Part of a small language model's weights.
Architecture: biases, tied embeddings.
Training: a variant of Muon for these matrices, 972M tokens, 7419 steps.
MLP neurons of a small language model. Each row is named by its layer, matrix (gate and up: input weights; down: output weights) and neuron, and shows model dimensions 416-543. Each number is 128 + 32 x the weight over its row's rms, rounded and kept within 0 to 255. Numbers have three digits each. A neuron's up and down rows have the sign that makes its largest values positive.
After each neuron's rows, "raises" lists the tokens whose logits its output raises most directly, leaving later layers aside.

L5.gate796:116157077138191183056094093076132116115191101118061100144064138116152169094146106150143066128086125129198152124150106161138128141088107153117139106165162135160163063132145057126109145137133146110118165177155111146174141148085090116119102166101114142103149109094136123151109171101138124116153097122059188162119065099166134068197200133163107129134127136106096096164089143066107143113114
L5.up796:079112216101049143190097118133104132132177097163062152155125106135166167157142151122081152114071182147093079145150134080135139070150130181129149104139108105104158075116092150099121148122111116161149131116173163095127159203080160136096133165221096077142082088131137144126225175178173132207176195135135090155136076062129154109091134165150152128143154150142145094129092147105082077123076
L5.down796:085099117113130140116191118073093130108160097162137188145126114136112117109163156145170108115130135125143172115149078125100157113150132096126096159142157118152071148108158151179104142082118139114096167163129131163130120130137073111159095147130157171124121102125113145129123151068133108115189093100115158135088130144125147166184101176117108225143140190095169153143161167089115130147158
raises: " him.", " him,", " him", "h", "he"

L5.gate471:093186139166116156052116101154184186115132132200100146167091172132088168139126048110147124092203145167142136065120114120116142100150094136105147105092161138132186153130113137096154114125085090098088136065077087145141165150162111051112151071135114150105147128121123088158172091200129062145101180154135115114163069129069148064156109121102102191166091074151140192135106150179136150128170
L5.up471:131111121140167187109125120166158151103126167137124093113116151132104071126152130131155175114204145118108074076112147171073138017123102089152166121133134069150128110130176079151151136121093147114158086148125094137130112129136097146142100148184089152121152142155130144161160067166117055105137159198087140132140129124093182117140126135084129174128131116112122107156121108149100148176152
L5.down471:101173144081157124116095126066149155118183126112168139080135175094079137143134082119127153137111144081067131105122089143155045059155096133098134174081179133155138199168139127131136073187079107113146101116126158104113136153103154106090107111128141146129074138158195095182112118131106079093158204160097136087178153124123089089156153129117131196146153118115108108126155040168149148117151
raises: " up.", " into", " onto", " up", " closer"

L5.gate509:092145129135120154156118058085106181138094161156112128140140157129142097098068129127096123123100183163167146124125087108151137098106118166084104138120162122094099159112116165163150099073109110125166163099166132185092119161096130086137138127072149163166131117160124130142112157135135163110208161165102119079166129183145128113168153094165156168157128096172127157132150183105149107103090
L5.up509:098156135142170132138110151075103153100077103194127133122122154108113108118073116125142127091076085138124154147144107084147173087101074140129071133130130124094153151101107162117107071101124121107163152084191146139070081141123093067148171138073123164117100154157053115146118173083178197099156185138111119124164103133205199145132099166119124142147125166116113182081167178118143140116093
L5.down509:124036106154093173183098105124128156121129147138130085164050184130094156131098118151063132151108157106137173117089069138155122159093135158147042154124118125147093099134108155140128087086110121093126168139101129196103066186119095035103128106192107106096132139174060166140135086162126167097102137151180073144136143194169158097160112143089152139136068134141152157105121161152152099121128
raises: " magazine", " review", " Times", " critic", " interview"

L5.gate709:136156106165116135103071213149161128115138142111054178149162155143106173124164111154103126121160150123136099089182133140171121114123130151158137139167115102097144129098131104074161147153148159132169138136119129141181136073134114107095150139154084112095116128130131122163138152138067168086166159117110188108126125042125123176144096119139098146113153126076064124142145140162159132104145
L5.up709:112153110183109129123115144136147120106138149049114180111063178211172140076139162118089107118201116160075123075107132158181106091151113145099133185087182132139131104153093199130153161172100068171117097113075103066150151062071096148089116078180112119138133145151126077124154137163112095044123134126083174129130092151076184176205083077112144161131169083219130152106126112074163118152107
L5.down709:123121164180102124177103176131125195115103132100157143151081151130152177170162091139170148171139110101120094126140190106115106171087140163110143176116144088138076146118111145099137111115077090071185147120139112141161168129169111099108114089153161152085098154159164106103124119174107186149101084131095155134136078102112206201158161115141082152134139137119117121131138155122110149110187
raises: " on", " heavily", " upon", "-on", " more"

L3.gate130:045095130092101161108130121136114094141116103052161152152123187150089113155121170162091141112086123125162160087088074162111164123162178143190117176116124150161127141239074169115181111147131163161033138106152038089145129146078178127092112134125112103137120190135163128127153142102113167116185136127170084112114109143161134088158163134067168114163116110178144116175113149109118120143150
L3.up130:142129080137123107163166094088058187091063120126110133096168086171192134073096156135125153101089097139177150097176148174121154134154133194085127109141187139170058072172125134187101072166096151115122081137162050075102136122135104116080101087134140188123176123108188137128168109121125149141130064054119092169046152135242141151107129108184115108142131104132143143153117167140120145130147
L3.down130:209093144195174137133128065104152093112117104105132143152111137099102085096159090129146124104105148112107130130070147121161122113112143138104057199188105163205090132132138153160169106092107161117136110142183079107137115121088125065128155139098116155114125137134111138195129136124096130125147159143128146189144114116141142162097210133115218122165089139180153110155140112146135110196113
raises: "go", "gg", "g.", "zz", "x"

L5.gate928:150165141147150154153123101134123119184114114100103158089142102107132130134121098157142113125098154160114159126163149153119187138108153137179148097144149099093110197080138116120116112102177031103142206153066130117158106153220175105167152160148081152057122150120094099137153123111177126146132121077125074076121119127116114163128136112144172148134159087106175121130171131127115156124093
L5.up928:140161097171099166116110168099178156090118107132095154121096185155146140100152118122107116157126052149147158169110134159154127163122132105112103117154079164065096091130101179143104063106158130130127124083089138158161125159194156153117099165202057108126137078098055130136168129093102090115143140100132083130057106168129085119107159120194150150069118107100158194107089153161131123147160
L5.down928:175125140092176094096123163159135140090097143124107127087112146185132144149122081141159141102184089157123123131175110195128152117113132143150170083149111095122079196065192118153143179074123145146094071118098119132168120135133121102122097082190153080070159078097145090149138090131105084099113134104149117132188056123156156136155096126170135157050161150195116097117129206143129149180089
raises: "ish", "pat", "ently", "ity.", "ity"

L5.gate69:084184150142123180159134122127073128145104113122126081169153096158143163136176202172104084177124225094154063154164138089120131100148100058127104111143107186100197134100139170106146121140078085167089112188102095095144082114121143115167169150097137115117134123123115192155185176125091140124136099103158135059146097125149128118112163116162153109112125061138147060172136138146090148181177
L5.up69:147106110196120151132154142140130128106100106108099109162174162096136075166143190150105126235149127162165097129164161139148078098112139123119127070203173127132110144140141104125097116127122150124160081118143109096130179155132176103119119169157138087086101128119166146177145133146052119079172035105145173131127119124156115110120147092112139142144137091129110126129138103160101155109075
L5.down69:183183085166102151132116119181099182166131074073062108111126120133137122117101087150177152137121132127129172084143154140101134194117143098125118188128102156110087081140120102140091126185163095160186192171111041161147151096123085176153109137122108135122163117088101139174087149133126090137067103158168099144090161138122108102130145145136110175173144224149088108167141123061092200156107
raises: "ming", "by", "min", "led", "ing"

L3.gate582:129115122105082124130178107147074114177087092147176127174107118123153131099162143143114076135129116117137101171153137180143111050131154085149175133106117092139131142118070184082062142155084167157173125052120168097126110103152139128191192085106139142116127093176147136125094118140050095117137094160113149126100200077179179157102129166160155118128156133189128152123115102132150147119129
L3.up582:160178090128150122090141119151072077165115156121174112135180127110087146101185141128117095137123107142122117155067092185193155145147166061100091129095128120125098122101156136098116151131088136092183110141140107148160078141176157151159185091124132098111167108146131171123122090093119145124163111142099119121095153122159174139127116139148144151143180176169150087138111176138134159093157
L3.down582:116102086166098118100125131114059165181210194171086076174136150129145118142171102145154076117143118163185084178112129094130148108113142160154111120073147128069133145164104170107171139142090115089176117149146144108106040167151112114084114116206199062078110083147178087104117140108152089161093111115123088136098209084141146175081143151127127068104119151138119139089079094107128113143096
raises: " characters", " charact", " television", " TV", " vill"

L5.gate394:149081135124155152171180076176073135173161103062131115127106137130144141101101080110090148123154093165088146125129109159119095154083143153124123116164125098166104139107156106130100161113201096092131114088108087174110135129120102204166078147151078122112134149188163151156186098162120134131137134145078144183140162092093124146132203086133128070111137138128154127198128149092160094144135
L5.up394:069198113135190092140186127169107168114112148122140093097121131124167159174127131169101160096121136123165151076192121140137138149120088140129109150144126105142045129206113071138151173121118156139124102060150136090127128127227140133158138140156128113155152221142198104156115122151132136178127173082151122175105236118124108196046110106158148155085164145123105119129096158140107065160168
L5.down394:138127139218101120093202153134079108160097115122086091142140097137168211138062160134142208183129126125092139075182180193120124127168160172180082134087179093115125136130134112164130171052124137094103082073150101095146166124174107108086107142117118097104138180153118123127140104148177131181145130133161139162129201110122118131145153117110063118084075117151076162172159154123162142162095
raises: "é", " French", "re,", " France", "oir"

L5.gate954:106094157063131068115169208133154116089090140105192139198194161118118111140152133156135183095114130140126123119142164146117130086118134169068117195142142144067187154149162108108135113092112159066119099081106093160104137137077162179077087093102140146078082141139098124144092135135106139083115123086199067115153162149134114143124148135133124061118121140095109103135129113141141175127142
L5.up954:148159219121071115109120198081101121154166159081110070056143121164108160113125131062089119100124085141186141087116113172132108103080156186121125092161119119139189106163098208131159166074137172132137097071130051081157127162116124150085047111136093113116146098176089132156170148118093158141078141144126173155145160127150105164111112131153137171137123089128155067184117133082163132091071
L5.down954:116124128089122128078148151108091121200082127130142067151122082087146158109152151056133190054079032151131185128101152134137178113097116148125187142133123104100139083094126164160122090134149092127113164185120151128132099139100151120101179110135107156136166166119102149171132090053199110137085151157163224146159111104082069110135136151147078158115093143183163131133067088151139127101106
raises: "ide", "um,", "ylum", "um", " diplom"

L2.gate190:085147171151150208053110183054133162128151108152148068121128071112157078084112136128099146102143138163178143116157110123129138117131134103162150098185151106078142093126159087121112165125156216112130152144166140098134121141105186138126111047094141081119187138111135088161138117179105147160133107128158186056122110153139139093190113144106174171146138121169139117119171131143120143079140
L2.up190:142143133185162167097109115105138166108166138153101104140119138066085132145147093115145077136156116145134158101144109173125113074129161122157140164156141146121098153146092046096139093137123151161138116124136162102099123117178104125169127172061169142158098152107136100101204147135113140181131088145164174126126155081131126165092064150126123126171159132145137168098184135108097134144082
L2.down190:105142149099162127132147149124132157175131144100156145123114107139169173127221058140106117162144158145098111135124120133134096132169131124128126111087147174099113137085132106148161170120126130097162160084144110170147108100117117100140121112049124096141122155125145136125177132074114082059096096089144068114155087146196185089203143077149150046156124173137149128103137090114141162151127
raises: "ful", "ile", "ience", "ual", "worth"

L5.gate467:147187176104174163152175145079111198125106107098112171150089089108153142135199113161132115095135121117117134115136101079086075180100109072040065127152139091149117150103155096113140143152080202164149152143101138125133144091094172134112122109117152106149175116085145097121173124144109130121126106052121105071158134179131107091190100099106115154104138099124124100169125146127082173136141
L5.up467:152129084115143143097173103139173104135118084131103115135087105149163137129145082127095199121104128131115114155121131167122105157080099132089064159204111154112098141168126045143214135137162099144175153111152104088144132111098077066086126127123116111150178145174089101123099126073122144162116052159084129134170091148138104124152147157130104177108120130110108064105136095114109129236135
L5.down467:093163146092169119111149175118100198154157096118133129128175112131158133123127125082108147067147113124016133121133147156129084097096044152118081083161155112115097108145144110113077141138162176179137137151060078091167157134098126066149146102151156147108119085107105160078084117139130073136148090105121222112124081179137083109132170142121104111149086156087113114193129117119074126084117
raises: " the", " their", " these", " them.", " its"